Weights of a small transformer language model: biases, attention and MLP in parallel.
MLP neurons of a small language model. Each row is named by its layer, matrix (up: input weights; down: output weights) and neuron, and shows model dimensions 149-276. Each number is 128 + 32 x the weight over its row's rms, rounded and kept within 0 to 255.
A block is one neuron, or neurons of one layer that tend to fire together. After each block is what it responds to, as a language model described it from the Wikipedia text at the highest values.

L9.up308 [106 155 145 140 109 141 156 179 112 202 120 119 105 129 158 149  86 127 120 110 128 139 129 136 143 116 123 134 132 126 130 114 114 117 221 145 206 176 184 150 139 115  97 162 167 164  67 132 174 140 142  97 198  73  77 147 185 102 123 157  65 136 104 124 126  53 191 129 151 131 127 142 163 160 137 103  67 125 162 146 116  85 158  94  82  97 120 141 166 107 108 104  95  81 155 110 126 130 161 124 126 160 172  78 180 156 157 126 132 130 120 174  89 118 114 155 159 149 114  57 157 168  87  69  94  86 114 118]
L9.down308 [171 120 145  77 128 112  93  97 118 150  81 122 171 168  97 162 143 174  99 148 148 121 153 137 182 129 147  67 168  52 143 197 134 133 140 141  87 170  97 151 209 126 164 162 177 113 149 155 118 163 120 136 150 117 131  70 150 105 142 113 134 140 162  99 100 155 160 142 150  70 127 208 101 155 179 165 154 161  72  99 151  84 117 115  84 109 155 100  85  63 147  50 147 154 119 160 118 112 137  49 174  58  89  94 156 179 120 151 154 173 132 115 118 145 162 120 144  98  94 156 121 177 152  75 113 135 131 121]
L9.up965 [205 135 127 121 111 127 103 112 106 201 126 156 120 167 103 184 136 174 107 141 169 130 151 116 162  78 118  95 165 126  93 128 125 128  80 106  81 145  82 142 132 135 137 113 128 155 122 174 171 172 103 132 147  25  98  82 135 114 183 154 146 175 135 157  70 165 188 127 119  89 138  90 134 169  96 142 131 109 171 102 100 112 184 170 119 181 131 143  80 138 119 138 152 136 109 153 138  94 188 134 125 163 132 102 150  83 160  56 155 128  93 129 187  51 147 103 169  96  69 107 140 121 107 113 123  88 138 140]
L9.down965 [130 173 104 163 136  47 190  90  86 111 113 130 141 143 173 158 115  61 105  85 159 103 109  89 142 128 140  84 199 183 148 117 148  97 132 123 153 110 145 150  98 102 150 162 122 192 127 124 122 172 108 150 107  75 141 123 105 100 123  96 123 108 115 167 135  76 132 115 175  83 131 154 120 131 133  81 121 180 221 132 141 100 171 181 148 127 114 152  63 133 159 132  74 132 161 134 131  91 112 108 117 120 144 121 179 152 174  72 131 157 140 120  81 132  59 146 102 133 107 113 119 107 109 127 110 137 148 108]
L9.up1114 [161 147 117 161 119  98 114 114  71 126  98 135 138 105 118 151 124 120 153 126 155 107 116 111 134 105 123 138 146 144  85 109 136 137 178 122 120 146 116 167 127 195  98  86 108 167 116 133 159 119 158 119 118  55 151  76 106  96  96 122 129 157  62 160 166 152  46 137 119  78 135 102 170 170 133 115 123 151 170 188 131 158 160 141 156 124 115 120 131 160  40  60 132 134 163 117 136 119 110 170  89 155 108  83  93 123 111 160 111  97 140 109 134  67 181 105 127 125 142 165 142 133 135  76 127  80 163 142]
L9.down1114 [126 117 104 130 189  91 109 157 124 143 123 135 178 105 158 120 147 144 137 116  92 122 110 100 131  94 177  74 135  57 169 201 155 132 134 140 172  94 115 132 135 111 137 130 153 153  81 143  61 156 108 107 173 123 144 162 150 184 169 126 155 126 167  94 130 169 124  97 131 167 137 187 119 181 160 161 100 163 112 150 142 142 121 145 190 138 115 107 122 175 127 108 102  99 170 100 118 195 123 117 117  96 156 134 187 115 174 150  92 113 200 121 167 204  38 158 114 132 149 120 121 150  80 104 124 127 124 112]
L9.up1318 [175 145 126 129 175 111 129 134 127 138 117  82 139 132 116 175 182 183 124  77 133 113 122 112 158  95  82 135 121 133 131 144 128  78 185 102 126 105  76 202 122 166 132 137 121 184 165  97 153  99 124 142 140 137 125 108 134 172 115  62 137 104 162 152  88 135 135 127 116 137 137 140 102 146 215  72 172 118  92 128 195 137 117  85 128 118 105  57 124 165  69  86 136 107 158  85 106  47 119 104 114 140 138 157 149 130 122 201 161 113 144 168  97 163 157  75 128 119 148 134  89 123 137 107 137 105 103 135]
L9.down1318 [159 168 190  91 106 127  66  96 136 113  87 146 151  98 111 110 155 135 148 130 128  92  99  82  72 159 119 120 145  83 118 155  54 119 104 113  93  98 137 141 113 155 125 125 119 147 147 134  99  88 150  75 142  97 134 105 120 135  80 189  78 144 151 105 101 114  87 115  96  89  30 210 148 126 163 172 124 168 106 122  99  90 129 158 132  90 120 174  88 132 114 139 214 127 126 110 107 145 130  86 109 175 151 142 101 125  74 155 119  96 104 157 127 104  90 114 155 146 118 131 133 142 139 115 143 102 109 148]
Digit pieces at the start or middle of multi-digit numbers in statistics, such as vote tables, populations and areas (4,'0'60; '1'19.1; 77'.'04), occasionally word-start pieces.

L2.up1059 [ 86 151 159 140 137 157 178 140 149 126 134 112 123 146 208 135 131 113  82 103  96 102 181  93 181 168 171 112 128 140 132 126 158 151  67 184 136 212 145  44 125 150 172 103  74  80 133 137  99 131 101 118 146 109 142 151 170  87 156 115 100  54 133 134 131 139 108  89 106 140 138 115 124 123 129 208 153 123 132 155 117 191 127  63 142  87 146 137 115 152  76 102  96 148 165 105 142 121 105 109  86 125 123 156 146 181 136 145 134  63 147  99  58 114 126 178 177 131  97 147 155  99 127 117 170 158 105 146]
L2.down1059 [141 175 104  92 153 136 143 162 170 157 155  93 136 126 163 143 163 126  68 158 145 138 126 131  94 106 159 189 118 173 115 155 144 119 138  99 179 129 160 157 117 137 140 202 126 122 166  75  83 133 113 109 108 194  88  71  62 137 123 132 133 103 144 180  47 152 136 143 126  81  94 101 116 180 151 111 130 123 116 145 162 154 130  74 121 122 171 190  78 143 160 110  49 115 155 151  99  81 187 117 114 113 144 113 145 200 113 184 131  86 131 125 193 117 176 114 106 157 116  80  39 149 152 158 107 139 101 113]
Line-ending pipe tokens that close Wikipedia markdown table rows, especially header separator lines like |---|---|; also mid-word fragments (ography, rece-pt-ion, top).

L2.up14 [128 186 124  56 105 157 101 140 123 123 122 162 108 135  74 108 106 131  97 124  81 118 110 122  80 133 145 110 127 156  99 149 137 115 131  91 188 110 155  74 164  85 102 175 155 134  56 127 146  41 127 157 133  65 156  77  73 162  92  88  62 179 125 152  94 162 140 121 172 111  95 111  90 189  91 107 117 125 149 141  79 138 145 111 136 129 161 113 109 183 104 127 154  96 131  80  99 132 141 104  92 167 167 165 154 148 108 112 165 118 127 164 138 148 119 127 177 109 146 135 191 106 106 118  81 133  83 161]
L2.down14 [106 105 104 144 118 105 141  89 116 130 116 156 111 175 124  80 118  87 119 116 129 146 136 128 159 185 156 137 176  72 132 156 142 186 126 175 116 118 116 135 149 142  65 149  81 104 125 111 161 147  76 101 157  89  83 182 107  89 132 129  93  65 140 100 121 117 130 148  76 116 146  91  97  97 206 118 116 172  89 133 130 150 165 124 141  92 147 110  96 147 167 129 106 124 100 196 123 110 107 136 149 201 129 201  51 149  55 145  91 144 110 103 125  70 151 115 142 177 176 138  99  59 140 105 178 125 160  71]
Single digits (often 6, 1, 7) and en dashes in sports scores, records and table cells, e.g. 6–6 draw, 7–5 record, | 6 |; also word pieces after M/m.

L7.up762 [157 104 137 174 151 175 135 138 105 200 118 145 135  97  78 130 162 139 171 125 118  76 128 126  79 183 152 110 123 175 117 134  23 132 174 129  94 145 119 171 162 126 120 110 150 132 128 104 147  99 101 138 120 164 113 108 109 152 137 171 172 111 215 129 113 106 114 100  41 124 105 103  75 167 129 140 102  96 130 130  96 108 148  94 140 127 136 161  84 108 105 105 123 139 124 132 123  68 114 115 124  79 137 139 108 106  60 117 187 181 179 127  38 125 120  61  62  82 153 129 121 166 108 113 146 161 101 188]
L7.down762 [ 95 165 131 102 124 107 170 115 163 115 157 144 120  97 128 119 127 164  50 119 112 126  72 151 193  88  70 124 160 145 188 139 126 156 176 103 141 151 178 124 156 141 146 138  92  78 110 128 100 133  82  94 158 139 125 128 128 109 127 191 119 111 158 143  80 129  84  97 120 163 135 134 116 151 162 161 131 137  94 161 127 139 133 183 166  88 122 100 102 163  94  98  38 162 184  90  68 101  85 132  67 107  67 188 171 143 147 119 185 122 155 140 158 106 152 148 137  85 144  79 126 133 146 111 104 144 127 157]
L7.up765 [148 114  75 109 114 157  54 146  91 167 168 162 134  93 147 111 145 131 128 120 150 162  93 140 143 167 108  56 125  84 120 141 140 172 154 169 151 131 176 103 169 144  98 131 180 143 108 151 152 176 167 173 143 183 141 104 109  91 222 140 144 128 126 106 158  60 159 106 114 159 121  96 126 161 118 121 114  96 127 101 104 130 174 131  55 118 154 120 103 122 138 189 114 114  49 174  91  75 166 112 120 156 100  86 146 129  88  79 107 170  98  62  81 157 110 119  84 108 125  94  66 124  54 155 114 133 138 139]
L7.down765 [115  67  65 104 203 133 179 159 185 114 114 166 113 131 130 146 187 111 135 123 108  86 189 109 123  87 149 130  98 145 185 145 100 161 172  97 118 108 120 136 100 135 141 114 143 181  83 139 119  72 146  84 160 138 172 163 159 121 137 135 156 125 131  93  87 119 136 117 110  78  74 122 147 187 125 131 193 181 132 119  78 130  92 115 117 106 147 128  74  72 138  84 128 142  76 100 170 147 117 111 116 147 137 130 127 100 123 166 145  87  65 149 134 111 127 126 128 181 133 128 180 130 134  99 149 157  94  47]
L7.up1139 [119 105  45 140  92 151 113 115 134 125 145 167 168  95 168  41  95  93 193 117 173 135 119 156 167 196 166 109 154  88 173 137 129 121  91 145  90 148 116 107 158 128 114 151 111 160 155 149 129  88 112 141 111 143 129 125 127 146 124 127 150 157 149 111  93 174 128 157 135 153  93  52 183 138 152 100 126 124 163 102 133 117 141 140 144 110 160 185 173 122 161 134 123 141 162 138 110 126 140 175  97 106 137 118 106 180 166 124  93 122 163 128 127 123 188 102  65  99 162 162 197 138  98 110 181 110  45 121]
L7.down1139 [131  88 120 113 146 121 149 129 159 165 117 139  93 111 160 149 150 126 129  98 104 200  95  96  98  89 102 111 189 120 112 155 136 160  97 106 120  74  90 109 120 121 140 118 146 130 100 183 174  83  99 118  94  68 186 173 133 171 161 154  70 156 131 127 114 177  67 160 144  94 110  70  84 120 129  99 139 127 122 139 116 163 116 196 181 109 160  93 165 188 109  48 104  96 185 124 141 121 108  80 132 133 153  83 111 167 135 148 146 144 117  88 161 144 159  97 192  97  65 126 101 154 132 127 147 145 138  86]
L7.up1162 [112 103 127  72 140 141 157 177 149 133 170 145 118 197 181 131 157 185 130 164  79 169 122 131 130 175 153  92 114  95  77 157 141 100 174 114 141 106 161 141 124 149 102 142 142 138 124 119 136 116  86 122 138  93 123 132 126 118 148 133 186 136 125  83 103 168 118  64 139 166 100 146 104  80 153 135 148 139 149 168 116 129 121 189 142 126  51  91 116 170 161 161 155 143 108  49 100  44  96 176 136 111 216 130  63 153 105 104 133 147  94 156 111 148 111 145 115  58 131 181 120 102  97 124 164 131 126 200]
L7.down1162 [122  93  99 127 122 106 111 111 118 125  87 114 118  88 146 148 111 123 177 143 103 144 184 116 145 152 227  94 232  90 168  81 219  67 130 180 163 172 155 104 106 105 102 114 106  96 133 109 109 102 105 123  96 123 163 125 144 142  81 146 115  97  86 125 131 106  84 143 144 101  92 101 102 107 138 102 184  96 166 113 166 206 144 140 116 112 121 154 140 118 155 158  98 147 106 106 160 135 112 142 104 142 124 190 159  95 103 115  62 181 149 104 115  59 149 145  94  87  45  89 138 139 135  61  99 137 163 144]
The closing pipe plus line break that ends each row of a markdown table, e.g. after stats, names or years; rarely, odd mid-word pieces.

L7.up220 [191 149  85 101 213 147 145 117 117 167 116 113 188 152 186 198 135 151 156  98 147 120 142  80 135 136 150 148 137  96  33  69 114 132 156 130  91  97 118 140 110 118 152 165 160 132 132 182 180  89 122 148 100 123 141 113 117 135 151 165 119 156  97 155 182 138 117  75 130 123 161 142 150 134 121 137  86 149 134  77  86 126 105 135  97 128 109 142 148 176  81 108 121 153 112 143 152 131 162  75  99 119 145 143 178 156 153 119 109 143 146 139 119 127 103 177 102 124  87 112  48 125 141 189 168 118  95 156]
L7.down220 [ 49 139 124 131  95  67 117 140 102  94 140 142  91 164 149 145 144  99 169 189 168  84 141 135  61 139 106  51 103 125  95 137 146 159 105 143 166 155 118 113 109 108 192 196 130 103 128 102 138 108  94 157 140 146  35 134 129 184 100 107 137 109 152  89  89 111 169  36 108 140 162 162 158 144 207 111 112 148 110 115 142 174 138 144 120 105 148 144  88  47 106 120  84 137 151  92 151  83 132 150 151  78 170 115 146 121 134  92 133 143 156  95 137 146 161 152  89 118 141 125 151 198 127  88 109 104  82  96]
L7.up847 [ 88  79 165 128 159 146 147 131 174 144 141 115  62 157 152 140 135 141 178  96 149  87 174 119 159 136  95 132 132  89  97 139 139 140 163  92  77  40 193 132 145 118  72 170 145 111 131 170 135 161 188 153 172 118 133 170 156 103  67 182 108 160 112  89  95  95 182 146  87 140 161 138  99  88 153 151 142  99 182 128 111 131  75  49  81  65 166 166 102 151  92 148 136 131 148 166 138 125  81 130 167 102 122 181 126 136 139 112  79 172 119  95 149  88 104 153 119 144 139 130 116 157  92 137 129 128 114 154]
L7.down847 [159 112 123 108 105 114 146 157  95 202 183 146 126 127 106 146 152 156 118 168 121 142 128  92 157 139  99 124 179 199 140  82 133 178  95 157 135 106 113 152 141 164 106  88 117 120 122 133 180  66  88 110 116  47 136  56  74 150 124 154 172  97 103 145 141 126  92  49 144 130 113 156 124  97 160 123  89 171  81 122 176 172 156 157 164 154 106 167 144 113  64  88 110 134 132 121 112  57 136 133 125 112 156 133 102 128 143 182  91 169  73 137 164  93 173 126 111 103 161 124 115 161  93 117  82 190  99 146]
L7.up933 [ 86 157  84 130 137 156 155 171  74 112  97 106 138 139 117 133 128  71 140 108 130  79 113 136 200 104 123 124 135 156 219 148  66  86 158 121 131  67 146 140 143 173  97  81 131 158 148 108 111  97 109 194 187 145  95 100 148 194 121 122 117 131 120  74 125 178  91 121 144 150 184 159 159 150 140 111 204 100 138 137  98 118 100 154  74 114 134  94 105  99 123 131 157  95  98 148 169 143 134  97 103 124 135 113 136 167 133 177 154 156 117 118  59  80 110 174  63 127  71 151 105 164 138 136  76  99 176 115]
L7.down933 [ 97  94 133 176  82 138 168 125  86 120 153 134 134 131 156 116  76  98 145 137 137 141 155 195  94 121 129 123 167 138 143 150  60  89 126 152 115 145  97 138 106 124  71 146 103  62 132 141 138 128  94 161 143 107 138 102 149 121 140 119  96  91 176  78 101  94 106  88 122 140 155 137  76 155 112 174 162 121 157  70 192 172  81 126 144 141 122 164 125 109  92 126 149  83 148 139 100 154 145 140 106 132 149 165 138 138 126 111 109 157  56  99  83 192  86 161 158 121 133 136 142 191 125 144  38 127 180  91]
L7.up1292 [127 114 153 124 145  94  69 175 115 132 118 143  75 166 168 158  75 198 128 127 110 118 161 178 171  96  79 160  76 105 187  80 144 165 186 118  79 110 185 115 128  80 137  93  94 144 124 205 176 161  97 205 155  97 112  59 133 154 143 116 144 138 118  47 121 151 138 111 100 126 137 157 172 121 102 131 109 111 143 134 111 147 155 137 145 126 198  99 146 201 146 187 127 142 124 153 183 112 195 129  61 117 119 139 191 118 106 116 138 141 124 142 149 108 110 128 148  98  98 123 112 115 146 131  33 140 162 155]
L7.down1292 [157 122 173  86 131 100 135 167 132  88 168  89 128 145 119  85 139 154 102 131 112 123 144 156 169 156  92 124 127 102 178 144  82  98  93 111 149 142 109 122 180 102 161 138 119 152 147 146 132 143 117 143 142  84  84 159 106 158 141 140  99  79 110  64  91 119 116  96 139  82 191 145 110 104 108 133 120 123 110  94 154 143  68 112 115 130  92  83 113 147 113  94 105 153 191  73 114  66 161  82 167 124 164 121 150 134  63 180 111 195 169 165 101  88 121 124 200 123 108 128 184 149 136 164 144  71 157  94]
Fires inside multi-part numbers, on the colon of track times and the first digit after a thousands comma (4:18, 3,872), and weakly on mid-word fragments (advoc-ate, resp-ons-ible).

L9.up136 [124 104  61 158  98 128 102 134 104 128 106 150 115 146 128 148 167 145 125 218 149 147 153 109  83 163 129  77 131  96  72 121  93 132 187 167 223 135 109 120 125 133 165 103 102 114  89 136 140 145 172 163  43 120 163 167  88  82 111 161  92 165 158 169 124 146 154 122 131 154 110 170  75 112 124 127 114  99 193 146 170 135 112 141 155 142 145 136 160 117 145 160 123 140 102 117 139 110 107 170  90 175 102 138 185  96 112 110 105 156 113 122 149 106 142 135 133 152  62  87  44 132 138 151 172 148 201 124]
L9.down136 [163 145  58  73 177 158 127 179 161 113 150  85 117 170 151 100 177 112  95 173 119 121 170 141 140 174 132  84 145 122 122 148 120 110 108 104 105 126 130 103 132 153 109 167 109 151 132 142 173  45  89 107 107  91 166 112 120  81 137 126 103 162 150 118 147 123 142 137  83 139 105 139 152 166 122  73  98  59  98 123  71 160 145 146 117 146 146 119 162 140 144 149 147 142 113 173 128 140 130 125 181 169 161 151 174 102 131  76  81 158 114  83 115 203  93 138 161 134  73  90 148  58 132  93 203 171 123 120]
L9.up369 [134 156 131 136 142 110 121 129  59 155 129 189  82 144 157 105 134 115 105  88 155 190 133 152 119 167 149 104 211 128  67 155 184 133 115  88  70 120 113 103  73 138 149 108 145 138 105 112 174  73  90  91 161 138 160  58 139 113 115 203 162 134 117 218 175 155  97 128 171 165 106 139 138 191 125 106 147  93  96 151 160 163 119 181 115 123 132  95 154 162 142 134  87 196 194 165 109  46  84 182 140 109  97  86 162  97 142 102 131 127  60 101 155 127 186 117 128 143 135  50 101 110 106 116 129 119 152 135]
L9.down369 [136 105 166  59 115 118 138 102 112 144 101 114 105 119 103 139 174 132  91 115 112 123 128 130 184 129  77 146 224  33 140 184 153 118 128 149 156 128 204 184 144 160 111 179 143 162 165  95 102 108 145 106 117 116  91 134 131 170 152 169 159  77 101 109 129 124 152 119 167  97  99 120  97 127 146 168 180  76 170 176 170 136 179 100 117 180 187 150 127 147 128 154  94 119 130 121 140  71 201  65 143 123 101 159 149 160 144 144 124 189 165 123  81  66 133  76 118 132 121 126 138 158 134 111 117 147 143 154]
L9.up371 [149 135 163 127 186 112 113  84 108 135 134 183 117 142  64 139 122 108 113 107 176 196 177 178 169 154  97  95 201  97 187  58 158 162 153 104 169 100 166 109 149  90 141 152 108  94 113  96 134 169 167 142 119 140  92 124  96  92  93 125 117 126 174 154 113 170 118  96 181 100 100  97 158 107 170 143 144 117 143 130 109 119  89 158 169 130 109 126  92 109 114 154 107 101 118 114  76  72  94 104  80 111  91 107  96 106  91 161 121 177  95  67 162  92 140 134 100  85 141 191 130 109 128 136 148 169 127 127]
L9.down371 [ 88 118 200 118  57 115 176 120 136 131 108 101 105  52 140 132 114 150  96 153 122 115 135 150 135 120 100 134 198 126 166 172 185 135 181 149 114 149  94 131 159 204 133 142 160  82  99 182 119 118 130  90 158 161 141 126 118 117  88 163  90 154 107 103  85 134 125 123 194 112  87 133 202 160 157 117 164 121  93 115 152 100 132 152 160 128 161  60  77 117 102 162  92 176 175 172 164  89 115 141 125 123 109 154 132  98 104 122 124 130 196  81  88  56 108 129 114 130 100 151 116  95 123  58 156 130 164 144]
L9.up1016 [ 81 159 131 149  86 117  87 143 116  92 130 110 107 143  51 128 151 135 121 179  87 132 135 105 130  98 139  98 110 144 142 173 168 165 118 115  86 161 116 125  99  96 127 150 125 112 151 155  96 172 120 108 140 116 131 157 151 124 181  80 113 122 141 106 162 186 155 116 114 204 108 107 131 128 171 145 131 163 126 144 145 133 111 149 111  83  25  74 140 172 154 111  97  99 154 164 117 125 147 142 152  89  89  88 105 131 216 134  84 129 120 119 123 137 181  90 112 112 128 120 122  97  80 139 182 120 142 187]
L9.down1016 [108  91 100 125 134 148 186 117 167 123 169 148 148 103 115 135 103 128 122 154  90 212 109 137 148 162 135  86 101 139 109 110 102 107  73 153  88 151 157 114 152 100 143 148 117 124 127 143 112  93 102  44 131 161  72  88 144 172 154 122 126 147 116 172 101 156  49  99  82 126 185 124 151 159 109 170 175  95 123 117 163 152 187 131 128 134 165  61 105  87 133 147 107 200  75 112 135 105 152 106 145 167 157 127 140 168 113 157 102 133 136 177  94 100 136 201  57 120 191 114 143  89  86 146 120 122 157 155]
End-of-row pipe-plus-newline tokens in Wikipedia tables (filmographies, awards, officeholder lists), strongest after an empty final cell; weakly, mid-word pieces like rep-ell, re-b.